Part of a small language model's weights.
Training: a variant of Muon for these matrices, 185M tokens, 11280 steps.
MLP neurons of a small language model. Each row is named by its layer, matrix (up: input weights; down: output weights) and neuron, and shows model dimensions 16-111. Each number is 128 + 24 x the weight over its row's rms, rounded and kept within 0 to 255. Numbers have three digits each.
After each neuron's rows, "fires in" lists the words (lower case) most often at its 100 highest values on Wikipedia text that the model never trained on; "fires on" lists the tokens most often at its 100 highest values on Wikipedia text that the model never trained on.

L3.up345:124087128146132128138100124134131128165100073116101108133127130111177129124133149089121085150151134112146128158140136132141137138132120118133139179115108132133138112153144129177109133135127094144143161114147147171114168137127147095121120147162103088163110095093129145093132108130156183123
L3.down345:107139115128115116162110191140118094123111112095147117127143135113138142110139156084139053106126143084109132133145147115115087163114106104146125137147106090123150135113122109138121146130128129155151135143173132185156140171125108127097109169127141128147145146107129105117181132094135119143
fires in: "the", "her", "appeared", "remained", "then"
fires on: " the", " her", "ed", " his"

L3.up289:116082124106105100126089105120160097126150166143119118168148108136126144114069102152096135117160103108156134091133129131132174139161194144122136157135181186120129066165130127106121156095125124128102116153154091151100119144100073105129142119123095109164169162102161141158110098151127141145
L3.down289:109098111123106099134120117101148178140143115139147115072129138132116072127144138135118109148120112145151129123110157124131107192137151139100108138179134156118147070159133149114119143135174148127081094171120095146137144176147122147125162123134144170142119173054085116154097115129121134113
fires in: "first", "last", "one", "garden"
fires on: " first", " last", " per", "ard", " one"

L7.up658:125124148076097157123097154101136171130134166161136097146131106140140185139114170120133114115190135125111115124119070105085160112116134132128103150124137174167145133129118097100153126092133094120129121162163150131155100108087108116162110124159176128137127121143152155123155144160134144153
L7.down658:160079118098159099132126157121111158154133114154170094095102120137118155124169160119146117177156133143139132126129136114173116136152154106145120122114120095115138136109151127121133124123154125129098132153134144147155122088139121132111129123144105116138084077101153077127214114123136126149
fires in: "and", "or"
fires on: " and", " or"

L3.up312:143143167138108087131127137126130092163139098102133144116132109121131152073115127166106119135139114144153120146073136131159123141151159135089110131102110083141131121163139122122144176119155108098138100165143095129153144121108118079109145131167144136054145115117122109196092123116128129113
L3.down312:152133105114110101093122200142159055129101136096153109104141093118123113109135101110137139158119114127109123154113143140126101163179103143094113134116122125131115135137145141140103171106143102139089133144131142112139156137174134120118166133137169169104128118086117125135124131129169142141
fires in: "the", "a", "one", "they", "there"
fires on: " The", " a", " one"

L7.up481:127088102138113101142120152121101142102131117147150155140129108149207130128127125162110106124146090116177167149088120127125132120109141106116142169174159129088116137113134097110099051149129132101151122140135120127110131134134171135142158102169157136131110105135127132050107125106125122122
L7.down481:125126119120096132126145146094131109104158125115142138108140107126104145092163140132103101138101109140129117169114116145147133135138100136172125101114176114086100117143144125117116119113175098088113136133135167089149149152082130153122134079142179115118116148118119159132109132154142163139
fires in: "on", "in"
fires on: " on", " in", " p", " On", "On"

L3.up710:117153073111155080116093171063148142127121116121155155117159159126165152122143154117131121178121156096116110142082183128152117118140111127107075146110100114110131171134182099117115111112132129157130114116111087104128112152121119082143125098171113166102159135150127125143102107109142123135
L3.down710:092125177142183063160121095167097132140085096110121097140123114151091132130145157125115105140143072108095174136131125109103150180148126128107116095119103142151164117088123111101161147127162133131109163082133136116130118139112150127110093099131116111114113136164122151152143129113165126125
fires in: "men", "if", "led", "journalist", "effects", "replaced"
fires on: "men", "jo", "if", "ef", "led", "p"

L3.up721:100112129150117094105092148117128096145148160078113085156140099102079116133137196116118106157177122095180114138116126172070130113106100129156172117180142124129124090130139121129130146141124121133122150081125117043070164115153158112142091117138120102138108137146142124100124146195140165162
L3.down721:122105116124122140110111140146096141170135135130135099153094113145131128112090132143132099126131117078152130112184183169080108109136097117133146118131146096134143154155151093160109181088073126139101119104141100080151107127161130136117115125115128136108128149158134117086122152124103116139
fires in: "his", "at", "her", "their", "atlas"
fires on: " At", " his", " her", "s", " His", " their"

L3.up760:147160136111181142161125136111118125111130127087093098139093171116176160088115160092125137137136109163125173109119115129137101133091126167121131106122147185127120151120106093132139161111138127105122166130135086067117178139148169122120122133092120128099122113163133139125114134115082149102
L3.down760:106138145144133098113143169125098141106132089169149100178127158107128125130106142143169135108117132153126119162112146112137120116074169155100110137145175116126123131136142147112146169137067155096139122127155168146120119163107135134089124174118115150139122144172130093151131106170133130190
fires in: "has", "have", "had", "hand"
fires on: " has", " have", "and", " had", "on", "ea"

L3.up363:171145112101112165135108137142089113152131122103136123128132134113135080131120100116115101138124150100104181186120150157153131103165151109101160162131080106130174127132115096135095152084162131151120134108153108148097118107098167121148119160106112146101107119122131163146093103104126149151
L3.down363:173141127113143141091137112173112079191107151100107114147109101145108097118117147138136127108112140130115171101125149131117095123125107128096146112114117094119158076118104144092137151135174126150123153119116122109080123116166147107095131138126162146165113155077121116120121120115124139189
fires in: "this", "it", "which", "he", "she"
fires on: " This", " it", " which", "e", " she", " he"

L4.up140:123109161142158133125107131115129132127101100171141089119098122140130139134148149162178057149109127105162129125138125104105115143150083116107153112160163127115138134113137079132143171128114114075116123191176094149089117122152119154122156122107143130129107086129088131153118132136150119155
L4.down140:139109125144085129156113129139155105131131163130136123108147108089088116153126107103100138112125145147097120167120141151163122099087111134124136110112098120119154098110100135130130140110127140160128119094107117096126171107118132146152097123132133118095107144113135118115115126113135097185
fires in: "on", "from", "at", "in", "as"
fires on: " on", " from", " at", " in", " as", " with"

L3.up330:056121136166120129116139117108127142127090108153076107153094125130116106143082141141136075127152138114136128082088200162124143141134091154127181134158113184132115110137098141124102134147100140149156128138127141128136110139137133124117118126115131116117151120184139064133174139110145096136
L3.down330:152132121115170131104094129120115133124143154115158146157140142112147122118115140176148118122116067117125148133092167111135169110106096150160144119114124135134105124137123120159086122091106120089103138119093185060078136125141124103139089121152131171112147125121104095188133173179094144141
fires in: "any", "analysis", "past", "these", "aniruddha"
fires on: "y", "al", "st", "se", "ing", "ti"

L4.up535:104134125145132156144077140109151097130164186118125125149135181166136090106089116118177139156155133084152102130092126139128140177162137112109137148121118137154130145125160079155106154123117140099098103130137112165071144138131122103100161124127122162152121093112149108149083161174144105119
L4.down535:154130107079113095116130178152156037097135087130148123110114124130101155140145076087147130115119111104134141105136154112120124148093102162152085142161124089170073129134124117134112183117099112142122107131110143145136119142152079126112143139131164144146142163093126124104111146120138149140
fires in: "the", "they", "s", "whose"
fires on: " the", "the", "s", "se"

L3.up457:104145117116148162127123114103118140106164116162111128123153129124139090132095158161108083036120164129097136107123144138107176134168110109123095146136117178130147105102123115134087132155156159088162066125145122150106160155164139141121135129095087110124170144102124105130151153088167121151
L3.down457:074120137153177124122124159082150167143112099113129147134152164133130165166125169168149124106126131097126095113087155101161139135142140138150138112094092097128096088117126121122097132136122135150118135140110163143108137114159151143101158113135181150110175091133094099148150123117111096118
fires in: "of", "were", "two", "numerous"
fires on: " of", "o", " were", "an", "ous"

L4.up674:111121101165104148132107119159097145095130127096130142103136104128091118176136155092116107138140133109118119157127143104080113134165113137146149150157141143119111124124132106140078118107121135142137108151143192145140177134173138125092131155158116133105130146125112110137135171133082111123
L4.down674:117111125158122092120144188141127116084118130138134123134126161115119109104110098113140113131142100129174164124111135106136157148149108124161146118148173116118145097105158087108112169123111121111156122108130137153126157078140132165125183163133163113143158127153139125136141146150142158114
fires in: "of", "these", "platinum", "pacific", "such"
fires on: " of", "se", "tin", "ci", " such"

L4.up29:155180124157129158093096109088114124125130119132122113150157166138126082116116170189096137156167144124154101156131137160131128128157106141141137111148143150091097166094077142156155151103149139076111133152148120107118101063119125141129164105139159151127159095109177106166130146135198113100
L4.down29:137114068134121120121141144127110151133100122126166102178104129141117133120130111134129137139119141139141120148146099139157144153135092117121121111092097116128136116145162093134145121162114073148131138141138107134105137136113122106139125145114130138124132153115120115131129120173099105193
fires in: "one", "any", "angeles", "jamia", "angelo"
fires on: "y", "ge", " one", "mi", "f", "ie"

L4.up244:137107135121125116131133085114164186117165104107157121131132132131094117133126128139103076097140129101167088094143126135078095107197140124154123130095154175117175092158128131153123127081131183109134115160139128128100125138133094128134115086108176089089164137132142121168131135123148145136
L4.down244:134122109136152085143122105126110124093149092115132151145098116125127108121107146163125152101081141091170102077101145118094133135138136139144136139123126115147115114150138117153126161171137141109063125162136136124094133130115102117149108139131107111066151138119154125160132134166142135115
fires in: "these", "any", "top", "following"
fires on: "y", "se", "p", " following", "ven", " other"

L4.up599:139128134156145129101130124092123124159109128158125122117131175116154133119071146105150130146100167092138153147132105078108144124129137114101144114114123175132144127131136096131125179104153096135126133113088100156103123135092149091108132126140071116137142158141129108177145101150145129088
L4.down599:151070120134094145116148129164163071109142118129126106182106101097121093172091113128113119131113101141086100145119146107103146151150129124122117102106126123146127134149132099144150139145148118135154144176159159121174137135135113158127172126095119153114139123075137128103137101145128056134
fires in: "as", "by", "mayor", "manager", "officers"
fires on: " as", "r", " by", "mi", "or", "l"

L7.up408:116122141132180144116111106114093128126153122161109117157162149126094122143121147167129105153126176124145123169157141156087174104124114140169146119163134157093141092111142129127135148126142136124124164166104111109120168100100123074133106148151134133109124113089146143153100087161111090157
L7.down408:134159118102127143123092136179162179088111072151106117161100119110147125120141112078115144114120108145095102147125105132138175149141116138106134128166103116143164140136102114180156169127122131070120146085127157132144155110130092119140150157105135084146104143150157110136127156141122147100
fires in: "as", "along", "during", "at", "of", "alongside"
fires on: " As", "s", " as", " along", "ring", " at"

L4.up752:094158164172145090128121094124119114124144107154090116130145136107114155165161114161128128153146135153117111158122151112144140166091164116078160121109119142110127137131126121128150104070135137143148135128100143116152120129107148160129133144183131182103140088127156083193160144111130139134
L4.down752:155133102094120129126149157157081149127124057121132128090152112120117123119144124105099144148140130126099109130142153087130128156122133168124139110169118105157161115124129123194139176131128179117122129043136190124127130128145120103143171079158143175112125148137146189136137112134088124127
fires in: "of", "to", "upon", "in", "with", "despite"
fires on: " of", " to", "ing", "on", " in", " with"

L7.up221:189186129096173141159106145123091152117099119114092119149148127090147117110114148154105137134124131142114140137101141136080156123137159149144130110143145125100164103100119151130156097134153110094104122106123134097101125169143164123121154124122106079107089111196137146152117081097140126119
L7.down221:109127037091160141185152141141104104117120135136108135123153103084111129130116107104115143132141144132132144117128194118144155117087152100112111133117165109132140121113124102111143144128150116123117113160139158087106123128100162141108154140126097097138127127175145145148120100152144127159
fires in: "it", "and", "which", "then", "that"
fires on: " it", " and", " which", "n", " that", "e"

L4.up724:102122129149134098133126126170095117121131117093123057135142136114139126126131111137083132117145128119146108172107106127077121115125090136139145143124116147100095112167103158149118103082135127125135135128122103110112096158104132140127142169190101151106148111093104153081147128112118109133
L4.down724:114132124067090091113149133115144093165117090137151127105123102180142151174126141148161162178143159128127126112173159121125106133143102134121152136104146110105091175122151123184130113091088153135123098122161118101166136112140128102096133110110120135129107120107105109107118110172143150138
fires in: "the", "a", "at", "his", "an", "them"
fires on: " the", "A", "a", " at", " a", " An"

L4.up85:155152127118109128149163140147126107152106115141120084150108163112140144136137142112134182136111132154117113105138115121123112097097117107153140147147123152122149112138127130154111106169134125178101119118136181108162169077174154087132116134117159127134133145152154148122128152161091113121
L4.down85:117130130087137150151096125163129097119111130123140140136135138106158112109075112183123131155105142135151129122115189088097145119075131136136136154128148094143120111131123146140144192103148112187113108101114132111125139116168149089138123095108149142124108137123127145151118090137130093146
fires in: "its", "his", "their", "come"
fires on: " its", " his", " their", "me"

L3.up622:113153123113131126102094163147091164093131163139130133149159106098137116128131111127094130169142182112145152132096097113075119101139139154150146168112134141130112121111112077090109126150143154150119135107143160158131123159137124145172095153089087128156121120137122129119130058176131093119
L3.down622:130156108153159113154170170148112098094088129173131144145104105101153128172134137176163107138092147109144142164126098140104100116135093091161127132152147073084133121093117121100053121123144145161111153157090136116135111156140122109143160125161092119103113098177157108101128089180126117120
fires in: "he", "has", "heart", "chess", "veach"
fires on: " he", "e", "es", " has"

L7.up238:128094121111098107131099185097101069178126148163139133109115157140128155101104100074110128129140111126108089157130147089095156127137085135124145118133120162126147153151123180118111123146142118149103147174130108141180113144117166136117094122123162147108158114121152125096112089121118180131
L7.down238:142124141131131106130100200116108026128147064143141127134121145114174132107105137131101160095134111113108136123104172118164128112143065132105141151157147087160116151166158131155104142140133120134099131147121133146131100130123112147106160154112139115145121140139160115133132105114137159082
fires in: "the", "then"
fires on: " the"

L3.up761:143115110106161135146128112103109128120108131155106123120125126161139137142104117109083114178152124116132147141214122118157114174134176165116111127071141168131132135153111105117116155138148123136131118131132112091182126148144089142132148095128110103067125127094117122179099091105091124076
L3.down761:099154116100142117147114124099117179129106103096160136134116117139190167147147148110102114137152073100113150127143176147167126107112144140148136131098118176131099140132115121107100146101095113132103132171129128131101148112148076094141139155109137132112152141080156114161139153161096118171
fires in: "software", "as", "under", "star", "over", "details"
fires on: " as", "ft", " under", " over", "ta", " Star"

L7.up556:129125104095133119130134115102113157107146155112132123096104083120143110112114112134082117135137123167147143132077078120067139098127079161134136090121108148083128163095131152131181141167119090136128109130107096111098152157151104072133147132131138109141133094115168136115142150120138128149
L7.down556:164157090125113125136084076126123183148166123126106118098116142118131151086101105122149092137137112144095145121117126134128163134107061119125133112109138163149121122151120133146121148090129155132108121083166105113104150162145126161113176109126128113149144151131171110087132111120132076101
fires in: "at", "attempt", "attended"
fires on: " at", "s", "ir"

L4.up344:089139131145147158138156189137135137140166130145096125096138118112109135147133176102125127113067101089132127165112147165099152131093103134165161082133120154131166147083138102135130090102143143070128141121081162139091138185147129144122126141165177104139109097126119145137146118108145112129
L4.down344:122103125140142074122147112138106125109117112125172124130127177115091142084146114117125119140152141159110070150144151129089143119113157150148148149125135123140149108119116123106123110093128143118125151117166164153155129143178142132122139159157158143104150110126158113158168132128128146141
fires in: "of", "or", "rather", "saying", "once"
fires on: " of", "ing", "er", " or"

L3.up468:105125147127164157094120105119116150155143100151085135118156143131177130121131140108127079134155145103144158151108103140141138131139141099145131124110141124163145127133138102137093091101166105161082147112104094145115161123141117137184150138133099140115112108119137145104116143088104116147
L3.down468:144106120133157153102128116146105134149103141132090132155171113107170135128118132138136099097111118166104171160099143116082107112117102129107143147113130155123099080104123127155133138083088144161124121104109131126148117120119148101132145147086120081157135145099133180172133145126163113108
fires in: "he", "she", "lodge"
fires on: " He", " She", " Lo", " she"

L3.up401:109157140160136134169123123116147138097073087144098121135141158142133099115115149152171102117117103111129112143105108126112143132122102094067146167133145131155118111116138125143119136135107185125135096176178156119129106157128139127128107166129147105158155094107115136128127128141107110110
L3.down401:108105111105127095107155165133121088096134092178092158169128125156096130121095150145132136087121144129119114121121143121093105118133103086088109111122144149154112109136160125153157133133152207111106117139138166128158127136145108142151123183123152108142151096107156141144118102161148123172
fires in: "were", "of", "was", "few", "is", "are"
fires on: " were", " of", " was", "w", " is", " are"

L4.up4:139111123111135150148100146132111112149146101141121145114130087150120178126170110140128141130092127123137149138130172130115129140124116083100148152144123156082128179144134145117111170102119147117161153153129142117158124136138122186110146123111196143071121079104125107165137101131099108117
L4.down4:122101133131100132108109136104128096148134120165073147127140131164133125119147073146109163127125117151119114093101156081120141137172118117177157094125116112113140112169102088140129130159092138154143119100116150107120177120116148139100149106133113158165079098084140138124090117118119068148
fires in: "as", "of", "with", "called", "name", "like"
fires on: " as", " of", " with", " called", " name", " like"

L3.up359:113122128112136143142107130147101098143159153127151109151085121099121119140141150129124100145152146075143156138130196136121118110145132125131154121127117073145116097118134105132097143116157116120109146117175125116105128112137085115128160129116121123117103130142107132118088133176122143091
L3.down359:119168118120129161157147159142141048110108109113134078126116160197165110124079109131115161136118121125110144089131133155093111159142111117118157138127123136129148110118123083118130126113119131104078120145135136102088167131154120147127134165114120121156112136128101128105120138169160122170
fires in: "his", "it", "he", "its", "her", "this"
fires on: " his", " It", " His", "e", "s", "is"

L3.up490:131121124144084190157108165099103074147138137155154123080114140133170120096114150099117125139122129077145149153117135152138127098145125112124174169158170063127117141108136109140165129116124113120149134087111143146099134120110159112132121142131160098132128093094105176139089115142144164087
L3.down490:132132140150090112119102109118101135125172121135137133132147152128142103118138112131129114078157145158146127137145208134123101135129120115179135141107121104155128159099127114092113147106111170100134077124136117155119204131089162104122127131139172134113140129108122117137099100145136133141
fires in: "the", "very", "then", "they"
fires on: " the", " very", "om"

L7.up74:161163105123111173118135161102119124136137114100117144158122069074134116119122100138128128095105156135132142114139140154096146093113121093122152119150103130149149163122143142145154171130116134145128092128183134164143102120153082165091099126130161134122115105118102132142141138111115141133
L7.down74:166125147119104078121140125144156132138100122122110104123067108105131123117127120172129120125110103138111110112127163118123155135101144078125119177159170133138141126158142129155141095126131158102083164144136138124125120104163139146140137173142140129095132126094146096126146140129135115127
fires in: "is", "isbn", "was", "island"
fires on: " is", "S", "s", " was"

L7.up634:150156113096124155147143118184138118129146102130133073119100138116144156142076125155080154124129093138084152132111158137094159136135169178167111086169142114118102137114156114116122131127133121147084178129156106142103113105128144134110129159141123129139128101120119104138151099155078112152
L7.down634:169104116132081105109110154120141097122104155109143132130114180161132150122142153125117137174117119146151101163100119143112095142132111113147113150123122138125128125146176107129099094143137133148088137143128142122103141109155159122092143077122099148118114146095112093123156105107170127123
fires in: "the", "three", "these"
fires on: " the", "re", "y", "ho"

L3.up75:167080101151140131133113108093119129145151115125098138127147098105136140101115161173117083103114159111135118155103144166073142115076123108161137148172118084144129162111091080116148142126147117093149082162141110159141142123115170129117156140173190111147139108143142122130108099116107133130
L3.down75:152117174088140142072139124080130138118092112160145144121142102137143089078105139129141135145101099141128136129133183124098100181057129097113133142168107110148180132125157111108123118123085138122130135104109086098157108115116125119170084128134164117102100161112129122185117147119123111171
fires in: "as", "using", "usually", "both"
fires on: " as", "s", "us", "as", " both"

L3.up327:133174125154137102115102122166124128129160141082113087108158154118087159133148160124139147166165123112113129122146099142116143152122076109139132145071149138212118085166126107136147127086139111121135130085128133126170150079125180117139124118108128167103114130157108116091079158152102159093
L3.down327:137137115156078099118092161147149107117156122114137109139147133157137137144107154122158172152155136142113119056142129136166097148116111175129082125087126082137125110183129128148091171120131121129129112172110117091121155118154128150103138131141116128139130154135132167085079150157095126133
fires in: "his", "s", "its", "her", "whose"
fires on: "s", " his", " its", " her", " His"

L4.up600:177081135114102177114146131093088150126135102145110145135151138118120113137137182163143139110147175138156080110130098104127124134119116098160154123126155118137129148120153076115124147096154170185133141143142126110100092092158116157124125157099113127148120069120117089141148148159159161156
L4.down600:161134149097133116094159139108100141119131074111142078105126130114138186168166102107139113119114108112093173142125111073144149133171109153104096137133112102114130108159125105136140099167127129152188160098092189121114139132163107147131150090155153116163119142134113138161121152103124158128
fires in: "on", "up", "upon"
fires on: " on", " up"

L3.up671:134117141119093125088116137121120110165126142159117143152131117118184165157142149132136102137088126163134133127107116119109157123110107153114139143126107115144133139116133156142157127110110086145204128100093078079142117108081108146136154154122116150109088087119082127090140107128152155131
L3.down671:110168157103146130097134127154138098130131065125126128097129095153120115138093108120091137109095134163106141168129143135173124155176126114148086092124151096122114111149160109130142173144109142107110093077146092087117160164121107140121121129136141110155128145131110098128097109111125153172
fires in: "of", "during", "to"
fires on: " of", " during", " to"

L7.up362:144129134090097156158145195112149111149142185121128138110122120128132126119133165125124122137081098110166038162145104123119137104100128128104153122120130150141101113109118105158148135116132126169145077100133144095120122141133151136103081126115096117120139132153148168110132143155160094098
L7.down362:200110129122128129126105115094151176192121143102166129116107109107136133153101122207129143130185112124141124125123119130129187144124124153191111132066116136129119115125145115160093143078105114114145126163137135104110126160117167125156106145089141136132146118131152149143142136155121098130
fires in: "his", "her", "s", "attended", "find"
fires on: " his", "fin", "ten", "s", " her"

L4.up209:116096140130151146125142097131106147137100116122126120109131129110106127158104165158114121131113110102167142136151156146109168171131125124122157123143114110136140099153123117180127147142113096150158078158157146135094119096166150155125121169154104088119140078131134093135108122118126112174
L4.down209:128144093144127171139134130172113151150156107135145127156121102156150128145096155106106138145138137114161144149102128111109142123150128131134111111177108094122166098103151125117133109088172081153118118163118150126121133100115143108141130140116091136159101140142136124089114157090173106121
fires in: "who", "which", "that", "as", "of"
fires on: " who", " which", " that", " as", " of"

L3.up143:145173132115148171149106132138107105137138095099131102102148178129173135126139150105135090132126138122126094144114150146105143125129106078091154153158131166129131103070135163139135137095137127105103133121114131115112167122119160138113166135088153145113083126101114136132093125147140133161
L3.down143:131176171132121126161149104148095122127135156105092123118133162132132105136179168146115087136166128123109126118137113088096127169130144088123142173139132153145127135106123100135128135103152173143142159131099107150114121139153153150138142115124133092106106144125123133117104116110115151113
fires in: "later", "first", "before", "of", "were", "educator"
fires on: " later", " first", "duc", " before", " of", " were"

L3.up602:116111112148127108142093126168115131089123100103127104117115126109129172157176139097123136071180129165123144150145148135130162155130150088101104143176145126102132152115114125144120111090135137159128170155112111108114081121091141125132142106158109163117080102126142114137143128146102109141
L3.down602:154121134137103145153126110124129135127128068122108155110109147130109147153163129092134141137092161143124115145147118075129141138126097134138109129123109142086148184104094136140143111124127150083120122190197153126123106142075132108145116144145166128146068111072123115142177134151143116130
fires in: "or", "and", "into", "through", "for"
fires on: " or", " and", " through", " into", " for"

L4.up462:112130121127163108152114124142124201108116148106137104157130143175143090106127143144131120121124124102160136119084168107133104122132143101136161110160174121125133178138109157105145179122111126106119105153136148115116117144106099113150113129094106137133111113131146131109114143144094123148
L4.down462:117162119157130113177112156134136158108081129125147126145121134171123144091114154109133130111082142077118195095099124130157131128100123131140171151104164136153115111139144136120174194094114150116097080124118166098091131146126143074107096101146130139116136071123144152138137114153103092166
fires in: "had", "has", "have"
fires on: " had", " p", " has", "p", "ep", " have"

L7.up696:154144169110127058094108196116121152132158132143098151115129092158108142115168137109129108148155105111154136143138154151117138161128142055134127105190149159133136132128107110132152139132145125111109143149106103145131095165115132112120124132145135132100121157088099133103143126093119126130
L7.down696:109091116145165101141080147139132119124197151094112153119108141086121139128120138139105097126129107109127112113143167161130161120093103121148155142132146118139104119147111070117139118106095161123113138104128114167162133165134101097167140147132129123104141147122084124132129113106111144117
fires in: "the", "as", "considered", "becoming", "also", "became"
fires on: " the", "ed", " as", "s", "ing"

L3.up176:092085151117148148107130092106146102139139153123132095146132143140136116118084100146180119091123120161139130093115098167141117147131157136148132089107119155153114150095108134138145101125118148161101146164121140134132150110103100146142139138115142117128155120165128142133175107137092127135
L3.down176:152166098125162138106129078171085124105128125109142111137093108124100093104141153181113166119091129113100160164126171112117152155077137121118171141142120114111124107150141101128146103128171112143129166133132110122132132100173165165135135114111113131115143138131142136088119087147105136164
fires in: "then", "there", "often", "they", "attended"
fires on: "n", "ten", "re", "y", "no"

L4.up404:142175128127095140161138185130135146142149109114125130114143157126121057129107114121099118155121128073139122117150199095100141131135128096141177091152147122121126117106090118128116104082147137159158107134135147166098087131169171126129134136129128107113136140139113143149115167125091155150
L4.down404:133128085144110064121153140169173159151080143123136158166120154152122122108096146127115125111105110103126120098113107093120147121163120178051092112147128094083142118157145117158089107138131094089131132099149127170086175108130121099097140139162156117140127173125121130162092128106142102135
fires in: "it", "website", "other", "which", "this"
fires on: " it", " It", "ite", "er", "port", " which"

L4.up160:076105095111135129125116135128107142138153096112104115115160112141100109132150125124122100117138111161117121111105104155078089095113126111142137136169103116138144147143122091134104134128163142129154132076130149139114126118130128149178218171125137104113152111180100103179110161141125134175
L4.down160:125146151126139133142136143098129127087138097103129100143134163051159112081127146091126140116129115140119113164096123119109166172141155121117136094148158154154123130135177136116151131093105119147137165170138166153139152120144118165165088098088148138113141101131136137132134100128111102121
fires in: "of", "then", "were", "but"
fires on: " of", "n", " were", "t"

L3.up411:148136109146143077129133130124158122082123124130137101126135103110130178141135106128089098118118102134132158140100153085130132139125113087148115119134121106132143148164078121156108115123111139163159117155154096065163126150126135158106119096113137174124126116157129089103148164157142105095
L3.down411:141074148158117123082144113114141147130143138125111128106153116142148099126113116133125136107123107116124151094172094098126129170156149169105103132129143157171106152138092107156132139153143118096121127142131110133166126104124100110093135165097092108117142098145146120158148122114149159143
fires in: "of", "to", "location", "costume", "capabilities", "cause"
fires on: " of", " to", "c", "us", "um"